Part of a small language model's weights: MLP 768 GELU.
MLP neurons of a small language model. Each row is named by its layer, matrix (up: input weights) and neuron, and shows model dimensions 0-191. Each number is 128 + 24 x the weight over its row's rms, rounded and kept within 0 to 255. Numbers have three digits each.
A block is one neuron, or neurons of one layer that tend to fire together. After each block is what it responds to, as a language model described it from the Wikipedia text at the highest values.

L2.up233:105136124123165143149117099081131144097157105101133124135151149124117160082101084160183093133114137063152136117151138124149127182124147121105124100102146116155136115098150148115100133114137110142120124155137152193157125128145126125129161129138157153099136139109088121124132118127132121159154145118145092059135091072180138130142166124124113143111155148128090159114132094112127078157127124116122145179152153119146150119146097135124118090122110117144063150095157143101107140104147163124158117147136123136162119097143134147155117138082101099123144111124103112120133095124118171131
L2.up286:121138147135125098115139149132116108084084183149139097120153140124114131111115101137169118146149173086133123105122136110154098084129097123142089126156134152107144150146125130095112134167117147150089119104184121148099110129154096157105172121137129137170128101113099140135143087164132102120115128113095093103138122147134123102130112116107120114137125153147129128141130122121110093168155096146176117139135147110164171178132112128155055111158080114143109120109101105146162135150132190117166106162159103132104107119126137137127171103114112150137119141085118150127172165168119110121
L2.up297:126149139128181136148092139136112099119134150121121117119116131124134115092148103147159086134107217099133150149128144124146098095098101144133118142133106097126140118120137133119124127147158163111085132107128140122143076136163100117117166119107125124128092097108089141144123104142133108124116121161115122129118137138165117118134103100102140097115145160137148141146144121143150104144154110118156125113140114144161200134119080098089075145110084132135119117112082130158163132159111165082145140140153083137158086116126081103155173130116123137154176141084125126139170160170142109147
L2.up391:137165141132139111140135115153097107118122158110135122127141138131110169120125111143162109153147155100119114134115176128140100130158160154112117088103135118094093152155124118147196120116136151071147130153138166158131136138085105069091151127146160107153130096093091133116120115132090109103100074103155124113115114145084147111113107112122113157151130157142111152133135126125094129164123123143116130150135110111162181153133076147157098149171087113089110105113125147138152144171135146113156136133130110146109094149120140130150143108080126164144118126101140106111071140179141089148
Quantity words before nouns. Spelled-out numbers and quantifiers opening a counted noun phrase mid-sentence, such as the last two months, about seven hours, many films, one of.

L3.up96:116111119111168124170109123153122135168131133142137152128133124142142110117143112128161120141073141114128104144114131127181130170106181117080149128123134115137144131119136138123108129103124141095172139127106113159127121115151092098183143147136147110122135134097081117165142166090103117144083143141141126104108134128174131127105157116138081139143140124148147151090109105133164102156113138094067117112074165182110078144143116148124162125126107167098101182108150097141136161114104128112180126117141144136120198144108147136116103103107107157128111099123138128139125105106112124086
L3.up128:147114113149160123159100092101143100182101139149149133099129114155151140130110129114136141089135179124121110151126121104142131110069176122103126169159124124085114098149099157141113149127140124107162163146117102164141109076151131148155132130145172136136142146118096120154146168131122154126132146187156109100164171162165170141114086142155145106154106137141152136104110108121095131145099151129079112136151102136125118155150120126099100096152125143100100132129114084135126115081134148109151118109154143128136158124133169132117086153140102133131100114112092115139085085104102087148
L3.up204:115073146123146128147148154102141125142099118093132101092128114090155104109138137127160118159103131120107136124134175142151117176114106096109116135166158105107094144148144175133124068117115149100189147133132104117088144105189104117156125130082121142144103162110106122145142158123127126147126200150113115112121141125128165134115132101121186127122108087138118119120109180172115125142128164133116122131099157141132150141119136118148105116103092101153134117112101109170129123124111170112145163148152129122098127145181118128135156116163119136161138082148099091113135110142099080113
L3.up500:119061091131137120146080141132167112142124155144126145140154141120165132126126098075153129141130156103144136122123154151140108159128174131150115148177115164068121118125124137134130096124127088132115135139131151148117167107148125138147152173093189169133152118160111130159121133123136177101125149087099094135140138090117133143108086139140117107144132106138091182116124113130111103159093151110148150136124134165116105142109160126134177108120119134155123106107111111151097107094100090114139116142145131087109136131144125120166127132117095139134073092142102081173085117108110118094
L3.up508:132131139151109113134082134137132120112144158133177110122142056163120158106129078162142098142135123100156108077165088091103113123131127120140138125154084106129104169093120095117113106176132121153131134140104128146129124115109140105112139139112170147128126096118124105139129108145134146121131108101146095147173117140149119130102123109155132102174128125128125155095135097140117108167087131131124117128138154132142107120113180148093098160140162115166107159137089132163102113141155173114124140069140112090077075121109148129139094157170120068143133114105156105144105146120116115102
L3.up583:094111105136191144147112110131118134156180141136094146158126128142132135129117099106148121123115156105149140151127117136143137168136168098097119155101074089151111147107130126107145093140131096113152125179132126133145110129148101128177111147130180132127096107155112164120123177079119105130113138152139151100128156135127134116149128143135130109123131092084128156126132115096117089175126096121118170105109173115118146121132127126115107109083163144126124144084118149144129123145143099173112112103159126130103146087119171111154152117144097162135062102168138121158094105169138076109
L3.up631:123118125115144106171177151122129104142115108106108136099130079140181138152129110092113082145137106126118144139153127114183120123160120107176162169155142150103115138125116156073156090159102093107182145136117120146077147159137131123123130167113132153136101137158133139118134141133099131097122113113164089078117119134094112103112121095138141116099145155151109152157115119143173140141127106128086085106091127143094108160146141118154139187124137104133118150150149086094080140136135118128134085137088161124133149137130151156146117183167135122114107142124143112089103127144113131124
L3.up764:135101129131169105155138180121161128163146158117130141111111119119144112091148158081111146138076133092150101148126120109057131153118121128141112143136108142122137122193192160112159126150106151093142113092150092107124131152154145078171137098115171173123143119147079120133106165150149093144127153108155098130162090138147145149094118107121145142107132125120143134081121125129181068141088130147134146103126090121114157126155139167148120125089112131149130133162151125133118116108141143097146132118120147126107128090142138130081127100136133156104111115105138128094143140106151140115
Word endings and "as". Fires on closing pieces of split common words (belie-ve, disapp-oint-ment, advant-age, concern-ing) and on the conjunction "as", often after a comma.

L2.up160:130136136146115104118118107138107112135118155096135118114131087142089116069129080133114090136134164128183151084142144096126114119144171125134151122122155133179130137109105092148170115112173125168111168136143114157142159125123067124107157140104146146086119126130154088173149154104134125132131099116098134112158171103144123112114129119145139147156145147092075126137145120156150131164114118154113147139130159118112083085081159139141095103135135135154136163087136138143132154117146145143140122110102113111092139156102155119077098114130133143133115137093178125165094086124146131096
L2.up245:126142161124137099114165115090114139178131129106106119115160117144137122151094087153130105151084169093092143153115162147176155122152162105173140148140106144149145105102104066099107125130161075135100127135166123170147149090129103113129124125094160114126115115156086132168130112129107138107166117178114074127122128121116099146084113093093119112140158099148120145147123096145098057128154147138138117172142127115166137126168115106107097136116101109135125123128157125142160103163141136108125162098143108142131093124159115112138137133160124144174123104139136126152109134113127122111
L2.up388:160128110120118123127133145123131089172134152122121131144103118175161125143125141070104092140121074101119088123127130108166113114152141077123124151137132167143133136119103107119101093109159105145163159121118129149116106113119132071150118115118113121118118095133172134119143105169118133102106193116132100178150131142121125166128140113120128177152165125118062122139136097171143116110134186153100105109119122165126133136122141158129138168135164117100126134171148112137123125136102116150120158118080140133095104094106114129128086155134123130108085143075184167138138126135101141153
L2.up578:160135143127088139089131109125143111146115143115144169127099120170107118192134098163120142111157139119118066068157144151145142113115130131119122130098118119141133122116141083182132155105164116149135143105182149134120135095119144114078117137097101117152150139160173114111116152148113117146102122111107106168112124129106135143130133104158120092143184123137081152128125118126115107099130155106135107130139130124132117139141130156145128159106144102141170160126130147096192141147112111121108125128108101131124137135125123122136079113120134109107117194087182150127084127117069171169
Role-introducing "as". The word "as" before a role, title or position in biographies and cast lists (plays as midfielder, appointed as bishop), plus digits after "19" in years (1991).

L3.up67:130139116099145131151105127114109154112130151140113076142156151092120109123110090175147109188165152080108124116125175149140114113092140109072105148107115123110147138127121164110101127147144164110077125137112115126131106099118130110146144123124161104130116129115127147123110128124148108103085132158122087117147114180120153112155144092169136116123108111120086147139114139110122109167109143166146110153139159119160120143144089160138111141142088139083098093100107149135142084163089161137147142194200122099158112128102128163118114122086156137116142121116142128157134147142090111135
L3.up88:132143124163120133110115109151132181123160104179128136129159139112120116101108068124149142129135144118121081102085130168138119109141136090093100131110149116152171127146140116105159144146141108114121129125119125070143127116140149130124194135079121143141112120166190148128106140095161122123092130124160125123173108165127145111127117115093105141100143090127106100146086190139119117097128135096120155138152122085148128095137154145148089169153077152127091134155142152129106118116101108169114125117153138143138129121083093133138151127098110108193127153129137134152089142138117109114
L3.up329:118116094156094130156090120112116166138147136131129137096141169115160103138117084133155118143155147139157109141147106155142123131116092097113099121127083124135131140118090121119131094167191167045150142104119141148147108114126106127127153126171134161095112174151132117121127132118116116098131159150145104107167133117164092100161133123158138109185110133144131107116106127121130082114124142110133121125149149108168115138124152142144111111150121142152122194148127166129114104090115127130148102126124147112112149148092144122113161168097064166120145139139119105142065124146105110084
L3.up518:137153151136122126135123124148130131121140125126161120170117138081074116110131106111120151110137164118123111169149155153136096106140099100075118122145117115090113160120119133169124154150126150136106167148104165149155115132130099153102142117104134125150130127140161097138099066111149115112123141107137095131160111162091163156127144053149140106083154110151160122123104096123156176093147116129155121143171129087120138179093129130130101124119106147142117116113116132113124175094119138082143108156137176154103150066167122148144144114105110114116141111088152130135110143108162165123
L3.up579:110115163138080089121119117170148142128094133133139147118101128151164142085171076125161119145154169128102087099142140159139105098089093093119142137126192130122164150112073102092129121125155090105107147138095142113144165098136132172114161125099140166160129141141154141070112122148124134143124112151133159111164115116132126150149153092124165122139106165135108138133129153134141152145114112104138147078118133134149096140122129158131129096107099171113140100146114085129155072165127133131115143116143087143154132150128141103121107120090133144115136154097114131141088132107076120124
L3.up699:119130126116147109142128168128127114096131135157129113092172130152119153123104120125146134163194166118122141118116155103134089152128124121099098126165070160100123179160101163067129118163139143135128117121145132167119110132146105127114194122106130123142107122120113143136112100135127118094105129135074071107115120130131145130089144099138132137108127172107136109136109116115119097190142094163160145075161142134141118118097135151131073155114092157122153120126093126156135155169139119149124113168163109155140113159146136141101154085114122130105150138091119146147136147136090114090
L3.up729:132146092115090120138127145150133146149109130178152137136119141126084104121120137096128160143150168125101113143133159162113080148103081126132169109127156124139086154144124122154137116146120186110102131100122100138139144141148158151095117140139129144086112089098159110111142080115121107152136152148102139144127107185129152141145144136094155133142136145120142141135141150125130132114098137117148126162175142088206137165098116127165110130111092108105137109132104154174148067175090131134156137110135124117098119143125126073116175157143088127127087125129099130114082142145142134103
L3.up735:151191075127087108098123099090139112124151145116104142118153090121133122114139116115112123162195146162136124126150126127124099139130134180110154111133167133090069137129138090158129103149102120162162125151140175080114155116146115119081118125128139116065135132118121088099138123127104098108110138134122099136092120145115112170113097156122095121187123126102100129135093130136117169126133144087163166181102162083163154165109123155130119144147105123128121103113125119115160107138152130150150114148092160124121119154154139136108126114161161115144119148138152128115120153106118149140
Partitive "of" after "one". Mostly "of" right after "one", "all", "number", "list" or "score" in partitive phrases (one of the leading, all of); also mid-word pieces and initials.

L5.up305:136102149154143140140142109138128130112121119135128137174122146101140139159120151159106151152167153138085123106166150148144168168134124117128122074122108141136152122139131162141099129119191124145122098085103102110097117140118134146165134122129168094128147106101160094127154155089097116133162169125108107147180148115111166117114162129111134092111108092126115159136161183148101103109131146143169138066164108085126160117115121116121048097111131114150099151125101097102118118122120105126162126097124135143153135104083129144157083138142121133168149109116135120138117169113112116125
L5.up592:130072158125151092187105084166115145156104108137164124133194143120145149133127136160117107133150137078137120129157113139167111115140145150133135130114156137141123089112116145120099090145148143134140120122117131171138119131125140098155132133127184104124078112113145158122114153152164152110136150127113109087115131104115121125123122100109128097127096170072086170135091143142140142174130115140173090104088140129147152133097150124098091110123119123124108124106110134126142136132142150144132136125096092123108133086133127162167104106117130109200129117114136127182113182081125129111
Linking verbs and s-pieces. Verbs right after a subject or relative pronoun (It was, which is, It has, as well), plus mid-word pieces like -es, -is, -os, -as.

L3.up59:156135144137135165116162166129117129114145155163077140151137151177139149154143136148124102122102088100178088123120161071146116135136164131164146145112152102092100165143147130097128116159142135150104134110105110120122150129110085100082157130111130114113145163165126120123125129125091080163095169124116134136130088117127096093119188132145125120136125119155158176136145134108148133120094109117116184112045130143138102125130094098082093170148127131160136093157116113124110139144124121138123110104138102140141100113152121080141117146138132112133122106126118155100139149126110103159
L3.up120:128155122134077122153118146105100089163132099141102138113127127112107157145115144091135139110159093116142113099096157071126151102105100143155130124137136127125141169133138161169142130153167079137165152139130122122138124114125118100095123109120134170155147100152094094156131164125134127117139163120140104149129120128106080151144137129121151140105156120122111155161120104156105140151119144117127150165076117171121132084132144159118142131178167133113172153123106095147126124139072097136118181173103155143155097146136146152073126102132121084115126140140107114084067132149104143146
L3.up135:148127146167088150153119175113119087174143160143110171148152093105108114136137171151180134121148108107173160126119091141130104120122145139170112118092082158148157085139121143110140140114149179120115102130103118126143121113145117113133139125134124135115096145125102138170128158155132138097120138184100138120126143139116135136121105103143155100145126091145110123121159110135129132172129171137092133076091125141111166122096098132089120069154146167148130113105115114156116076124090132121128124108143109110149074119097164116087116075125113147116154114134141169159108116123106137135
L3.up287:154104107138126148108157130115112127108158102157129130123165096121125169093137114108118147155096133149138141144133101092098129081138143095094087116120140132123139159120129107113155141160152170113121133124130122097114129133141121162084167137128098140148113104095129098124132138163129131127113172146118133149174154133129166148124142093109114120100107146157138080104103107097185138116130132125132117060091130143138136134131150133142101124136112112159107137091181158167182134156157143080140157128118113136096126140122121135113125121171140107127145073100129169154036133101124123162
L3.up420:129104051150125117140131130132142107162169101135122121099150176116154145132088100075167159118119099078120112171128095107111125119102119163100156138096152152143151164133101171141100149159137133182129164118102169123108105179101111117097104122105114166131155113136124084140133156125119122132124134136112089126135156129125145119107165081154126118092141136114148157104142143100089158149132123138103104152099117139123168130127157151119078124150103116095125120152141153104136122136098118108114166166147112140165150106117096166132161131147119084120087119141156131144134141150123109141
L3.up428:154130095112113165139147184103185103130109144120193096076154107123136156137110187098158136156139154138168115119132111115111143172141154137107131111087131141128141133144107142122150132111124146112166129144082130154151157157117097149125146106129133149088126122120122124141104178122098089098140109143149094144109131099102173108092136121130137151167102161169103133132125119156160167124128097167109149099090172123132144144142146141091133135164120125095133134126151104092116140144125093122115141103117130157108148108117161159084109087145115143104113084110126149086098145112111145131
L3.up536:108106106100114129100100077139099084125144091169149139150135127089126146106167165100146134149114092148124079103097161105081113116124148131120127133121144139133126119122142162192113154126130155149086141097098107106154164134101083154154119154143130130103107150095150099119141140116093126154115141142165104130169130119120166148128138087131156168166106148148138170141099111114148139108121162145107127180128113136182126132109137192095093124132138105132140159120148129138120095147162161107158141124143122146101116156120138168105100085113094137135128119152129134081120142121113103145
L3.up636:119123096112143150127122105107134113145150108136099144113179127105125129084161142115131112136131111161081093120125165097139118067161132160112139134116125131113121111133100159153132117157134150177125096137128094121157173127121079104148149099133160133100120128096126098128104122151142108102104117106112135151140155165140160145146131119091126152162116133155163150116122118151132136178110178137070140139081150132144108103153145135133103140148116114109131084088153128136134127094150133165134134137108154043148116107152122143105074145116161114155111131164162156114082164154108134147
Mid-number digits, word suffixes. Digit tokens inside multi-digit numbers in infoboxes, coordinates and tables (Population (2010), UTC+02:00, 94°52′36″), and weaker on word-ending pieces like -ing or -able.

L2.up117:117164102133154168142146126105123101132119125156117151111123111172129162141070139120144120139115103144110091160147136095124116118111122125110130136116107118093133154170129135119155108146128108151086138121093140086093097153138117116097142096118129086134172145137157120170109136135092100107104150207110095142086129128138166148125113063124147152158098134146159152117069140174139127155146107126085086126107138119133131103101166172126152138160156111082162103138170138137112113152112130145114159144117111117126111134102124142104146136141136144102168118121134154106090153090107151128
L2.up239:146126166154126103124146097102195094134158125136144109139129124098120118090110126132151149119171117146155115109069102145078132127115143145117116074130086109129135177130151145118137146117152116158140113119143125126142155139104051113115151138151160109141146174121122161121128132136101150159113131091128152134142107092103157174125138102145080173127114105145117127110147136128113158142099148127106131088142182123091132084138134127140167144158131146129116093124115167080105128135128137181165115138136164150107110118146148158113130123078164120108089127129098128092126124132081133148
L2.up336:119144099118152109149090136123101124139129103151118133149137130165134141088116123124132111112140110143081126111126145098114121072125126173138119115103096143137100124106123153157107103144146148166099149109140119098127104129078100115130112087107142125106128117092140117144158158138140152064124109145156140142112142130130175128127144087185128140137153128172108142104140103102095114150119113085098066088132149117141110133113145124131132173165103130107166124142105126144107175164082115128126168125125149128110139154128089167087155130175158127152182165127143118146103154115128142189
L2.up595:121142110159122110117124116052102145129124108145084124136113136119076164150122120138149113108132102137092112136122165127152094101133154152111114182113132146091120109120104194146119153154161133199114148143147165107164158109123112117111127114133127132098166121133118116137119123161092145111122152159127120158156135119144122149091127106116174125133136106162123155123111140163101139120096104123084097134092141092112110164106110122134101138172141135093172068127163094129150095130123111146168175117124136135093121111130145167110161129113123110124178104159125128143107149145106155154
Digits inside numbers. Single digits in the middle or end of multi-digit numbers in infobox data, such as the 4 in UTC-4, coordinate seconds like 2'7', and dates like 2'4'.

L3.up193:132145126138094111156116146135158137102170101146118113115099141115106137121117091084148150150119133111179106127150111144085137143090136092143134106100155172131113136133120123138114141154119129136110134145114151136131090141126121147128159087137101137118139094146106105116103156122122119097151133096187113116138111132134123095163068100082102129168125096109153149160139141093089128146112131134128125190169128125107108074132101129099145083104116134153138109141114128166120119137207140127117144099111192144128143101158159139173176106109154136087174125133128116169131130123136130115
L3.up232:121143151098118121117158145126124137111100163133108135116097102118132153112130073155146181135125167120125119110134096142151150145112124126127060135126107114139115153127165126134122097142145120084123154122101132091106124146115177154132173115114110138150147131130125154077124116118122101098124143143094136087108099160139112124144103110117129091122153123128133121127133103126101117101122132136099132169150155169102114108128067138115182148096154115110125082146133126165120163128119155095172132150123127174136129111112117190166161147107109128131140170102156148173217143135112107143
L3.up267:130142106142122118109079119123135096123143099155113073145093140139129126126098092108081105108120112100158107100154111127144156150112116162153091098129136137138178114106119124140145068109127150128139134110131119164134141156155080096109112100115129141108126146118104161143151141098100125107136112162140137152111119096099090132129098124152162129149167165104143138113171148075131107142140123157129102179119126170148189130129094155142135154138103116169154130107113111102116130150098142110112128129175124138145092145093146209171132161129130148121134110146127143150153110150086094138
L3.up430:154143133159130131120132098109123126086126153108129103135167135105091087118179059143152135168112150097161118129137132150062137159110124123101149111144102112136134136137140116127096140159125097146126158116099134127129151172108135146136110108143141181186104107159125116087126126107118103129086120081118117121156134116170098087123139133090109114129093100093144152131124137147104130155117147136167143145144113144102142109143146129094105147132185148143140141137120110111153089146141169116152125146129176102118077138174129172109144145170125129113118131101182158095134107120111126158
L3.up466:109126102126151093111091092137128117052119120109092085153096140142141133138107130108129109145158132124156148125142152112104135187109137126145110126106134138094123145110117088138135125181106100160124150096113106136120123130110141166159154108127136167160153120090109151137119125122129136090117118124118085118121132120192175148135083127099173131142112135133133127149143095158116113162142108167165131105110121150131111139143121188101117144129114144085133157183119109079105083129170136114139137099104163119094165096147106162122125096153132138110134097140128130129154188133134103151
L3.up505:132124120128135095113162133144160161155135117152143146124157148129084100115151100123136144104122130104141136080138144124096159173117175112148129159148162136152138148125142105143061136114066134135177121112159117152140148159144107151129121135108126164150113139099100119094137108117123119138100129102099160135119154204129106122111147159112120133112133079135137162110171124138099144107140139108179149118131113077085117099132116130117120088108131150159085084118138158114154136127108132102153131102109176106147157095140153143120109108099098120115113111121155095080127106171120168108
L3.up542:113185132128120110128108110101175135128127161095112099142137103117089109107167062146119138123108110114144088118159118171105101118128168156133127076160139150137134128132087093156122122133122125096124168137151150167122136148137137155118125095142161178129104130139137129105129134132119146091129113085134131118141099122161104089120127138057137129150148121100126160198127122148116084142111157132131144161173115100105147143142142115085139110166144122103074135136121126182118110162137144114145132147110149075115080144143116122135115160170128150106115142093161143115139127149147116133
L3.up678:118124151157135085145138102117149137141100159107117128128118114116144108149128113074160129137163149129150110119158132125153122161128111097160139099099106170128124105117121137157095130144123136149168130145137149139092120140090151123109117122106151115138139111118083169134166111132112126102123154076170129073105124128142123124138108136088152128121159084106103069144168108164125127137157162151168098141102098146107118119143143115117145125122137168158161089158059117127088125143147137107106134144085131157133114119148120123148149155163096182124099086057122132174147111141135135125
U.S. abbreviation, function words. Mainly the ".S" piece of U.S. before a noun (U.S. government, U.S. Open Cup), plus scattered function words such as an, about, around.

L2.up100:124104131101161132176140114125136118132118138118100110125154100131113096122164113169130170154121146096109125152102154106111128184091140139144084116149111125109110095169132159122137120124131128186140150161139138135157128134124107156164120118130141163115101134132085124140145121114114139102109158125094114123134117108152136150093113116106127112107131103093115128084124126148089129151124143167171158135119114162066128085157126151089123124154165170093124121136129138151145120128087093110138127117108159067164113112149124162109129097194183166108132129117189122113143096163138127140
L2.up454:109134122164161115112139159142127128101122131150155125137159134125116148123150103147118164149126121080159110106122117106098119132096109094138166110143130160151137113123108132115115155155117120137144148110134118143106138182126126132140160110116168157139112090138087105131122120085118114133087124062105121096180112158179156085132122128103129116135099095097130156133130113131111163156134146130099131155112070127095124112169177128110121107138159166175152166147098162112111110117140153095154128090147194109116115127156141180103115102175121139121121163110177119098136108153133136129
L2.up534:149134163156150141145087154156186103132139129143111116154137105100119125187099132141163132132126139133171150135169120120162113111104122121123117107080130117180142158167085120106126090138155113163106120144121152129144122131095171143116151097127132116113133099118093120113134148103101138103138132119136116127170097110135110063116103142099110071116156105113123118152119095144060091162154135089105153144177156164084124105129116128108101100179118137148102147146128125137155111118104137144125151143121190136144127093150130177132136139128091159133133113137142145137099116114102138128
L2.up719:129112148113083096133146107079152116143098107116161137148127126111120099159171133133144110157157092111133105120136119177177114176122097123126120121146145148121107142083119135152077117079109149160142116161133172121141094137125122163098152133167152140111109121154108098093129130089116151154130098068122111117185141140156141119093154084133144093102126160155143125161127132112125080127140173141101128164128174100091126135120071140115142104121164145160158117109121150143160094127141134123095106122126174158141114128108106155127114124163101159115121119128132128120161114148104147141
Abbreviation completion tokens. Mainly the second half of dotted abbreviations, such as the .S in U.S. and the .C in D.C. or F.C.; weaker on word-final pieces like Slov-akia, Soft-ball and Mas-ks.